config = dict(
    n_layer=25,
    d_model=224,
    n_head=7,
    n_kv_head=7,
    head_dim=32,
    d_mlp=896,
    vocab_size=8192,
    activation='gelu',
    norm='layernorm',
    norm_place='pre',
    norm_eps=1e-05,
    positions='learned',
    qk_norm=False,
    attn_scale=0.177,
    bias='none',
    tie_embeddings=True,
    parallel_block=False,
    init='normal',
    init_std_qkv=0.0231,
    init_std_o=0.00326,
    init_std_up=0.0231,
    init_std_down=0.00326,
    optimizer='laprop',
    lr=0.00228,
    beta1=0.95,
    beta2=0.98,
    weight_decay=0.13,
    lr_head=0.00853,
    grad_clip=1.0,
    warmup_steps=259,
    schedule='cos',
    final_lr_fraction=0.0,
    batch_tokens=131072,
    seq_len=1024,
    doc_mask=True,
    train_tokens=543300000,
    steps=4146,
    dataset='wikipedia_en',
)
MLP neurons of a small language model. Each row is named by its layer, matrix (up: input weights) and neuron, and shows model dimensions 0-95. Each number is 500 + 50 x the weight over its row's rms, rounded and kept within 0 to 999. Numbers have three digits each.
After each neuron's rows, "fires after" lists the tokens most often just before its 100 highest values on Wikipedia text that the model never trained on; "fires in" lists the words (lower case) most often at its 100 highest values on Wikipedia text that the model never trained on.

L11.up656:529543403495524535527477440490542521508423489542507438385478477498502510482513447510574356496462455497558499513516446444427482580487514410550462467546490554580575454479431517380561468453570553463540428588553509514507579449465508470431423452523510527400469522538558480471401461602450493510
fires after: "."
fires in: "it", "for", "he", "his"

L11.up652:423486459438486526385526523474462409445531517529500507494555555397564497518471478471509498519497448462525493536479486486460424597515505509472554483453537523487425538421560518579517544508449500533552561367505409529459600463475535477559446484442522531536500580405539480561410582561410515503
fires after: "'", "M", "J"
fires in: "s"

L11.up436:506478521544471543378586394496416500545510453520502587562496464554523510557475489546576489479520471446556514449532477494534539512473498502496386517367550489512494489441450455470528565533486474543553509473557542439516581480532464388523407530532529488492446497574489510515481544447531523513
fires after: ",", " was", " is", "According", " According", " ("
fires in: "a", "to", "also", "then", "directly"

L13.up880:498459460474431558494510588538417425573440529487479526530484543459568502483534467430521506520521384479450494428499482496527445517466498505484464468470436442563425456509483464525506520633546484449575512473557544566448616422530499490489593597538506576487558571436495456417472472534417483469
fires after: "'"
fires in: "s", "t"

L11.up75:545431535666556484447512511526477447497547522557476523534611459478452533619496509466546495539523487474487524533509486465429409430445497521438453434493550350513444461475428456479489589455553453480587519564581472515557471420479515534458457587492473464562494495503501430436444528491470416542
fires after: " of", " National", " Legislative", " Institute", " Ministry"
fires in: "of", "the", "legislative", "assembly", "art"

L11.up610:512454517496536584503443505529478532518391617558438571670443583445475542593554434503514497511550494446466510434545541390516440504411498530519511490501521447505456500490538510481513576514468500532475469469519516536515503448522534517465490517533490529562481446517355437439379470515454363504
fires after: " the", " and", " National"
fires in: "national", "olympic", "legislative", "central", "cultural"

L11.up853:494477460419480462497493448497471499469521540552558581485537506500563470512507503485495466491465417482516388576480477417498484539492541464586481449551540556451489538473436557514513520513541491486524501396492542553543542384505517489524517535527517613580514556469532519495502436436481445490
fires after: "'", "’"
fires in: "s"

L22.up738:485563562564524527428497340470484451479473396494502505483516427466511557645457464480545480551531485431530476536527476453529490464506490359566467496512527485504515495433499505558541422514530537517632501533532618542500486421501526523390496484527492463505511579481532436479527533583455490534
fires after: " |", "|"
fires in: "1", "0", "2", "5", "3", "6"

L12.up491:467525503549430486475397447487512522442440506481583431527538546525520537506539451431501545514554477445426441478552546444489527453551510461505466499556486459495542475467542449469603525565494577415547466502557500525515482552519513553568468546603508486483530457496517554447529602544552502547
fires after: ",", " as", " a", " the", " in"
fires in: "and", "well", "way", "other", "to", "so"

L11.up380:545512578438455457533490368497511502382462446451426613528524514502434534534545469560517474526459456470581501467502552443532535532565478507546510439523463530421379472535520589498503451531533509520551443447524528593516523493457540498456476513562602469501462537550490504524526545509498499540
fires after: "–", " |", ".", " ."
fires in: "1", "2", "3", "0", "4"

L7.up534:511481496540520502426459485535494526468540486492485616455425490465511480493511475533522570525525471399434456497483481418491477567454503527528500462578497485479402530483510504592476492533518573528456552309497480508616617414487539574483496506562489469490435516455507498403480525493459450523
fires after: "'", "’"
fires in: "s"

L11.up443:514588466534581528390542442594476488528463516619556500509452478564527518482506477473583480506484457526496496551473428442519490550512492489442456482405525427509474396516428429599488468499516456505569407481562443523525506517474481619511519571527557518493502493466441507424389575489480439513
fires after: ",", " and", " the", " in"
fires in: "but", "or"

L15.up567:519445563619521548504516491537477437555429535488458512596503478466556545493458461507525531517533472491347502502498478447494473485420506423567513477539466521536425522505494610475577513671510467418486571399512561530468488503494484490530468427465384472459555460517428518453423495465480427498
fires after: " from", " a", " of", " to", " on", " at"
fires in: "a", "the", "wide", "atmosphere"

L16.up750:486518487424556477466467453506506539472546520544487445477561364501607533539559474443529548497565495524443538462498581450550530565472485505524495490396429520573513405426550434479507390576469450447550551425452584586481594481483507503441500508520449409452546515463418437531516455474438547563
fires after: ","
fires in: "the", "a", "all"

L13.up110:471599402478528446438496516512521478332434489529481521458527518445515509577493410488557529503518453481487433549507485490496589578546558502515502439496473505554491513437487464517494585592461574465604468584479486570548547527505550399529519514505536529439485554528502506517468499560534432506
fires after: ".", " and", ","
fires in: "however", "these", "other", "despite", "later", "his"

L10.up277:476528496428452559479488387479541528404494458461523546536594526490523557633581448521524483537507440532556466431537482495486500555503560453552507481514484356437397521489455483542564497489473587474545461490511513519511498476462455532523526508563590518377530507552449487529483556617511510513
fires after: ".", " ."
fires in: "5", "3", "6", "7", "2", "0"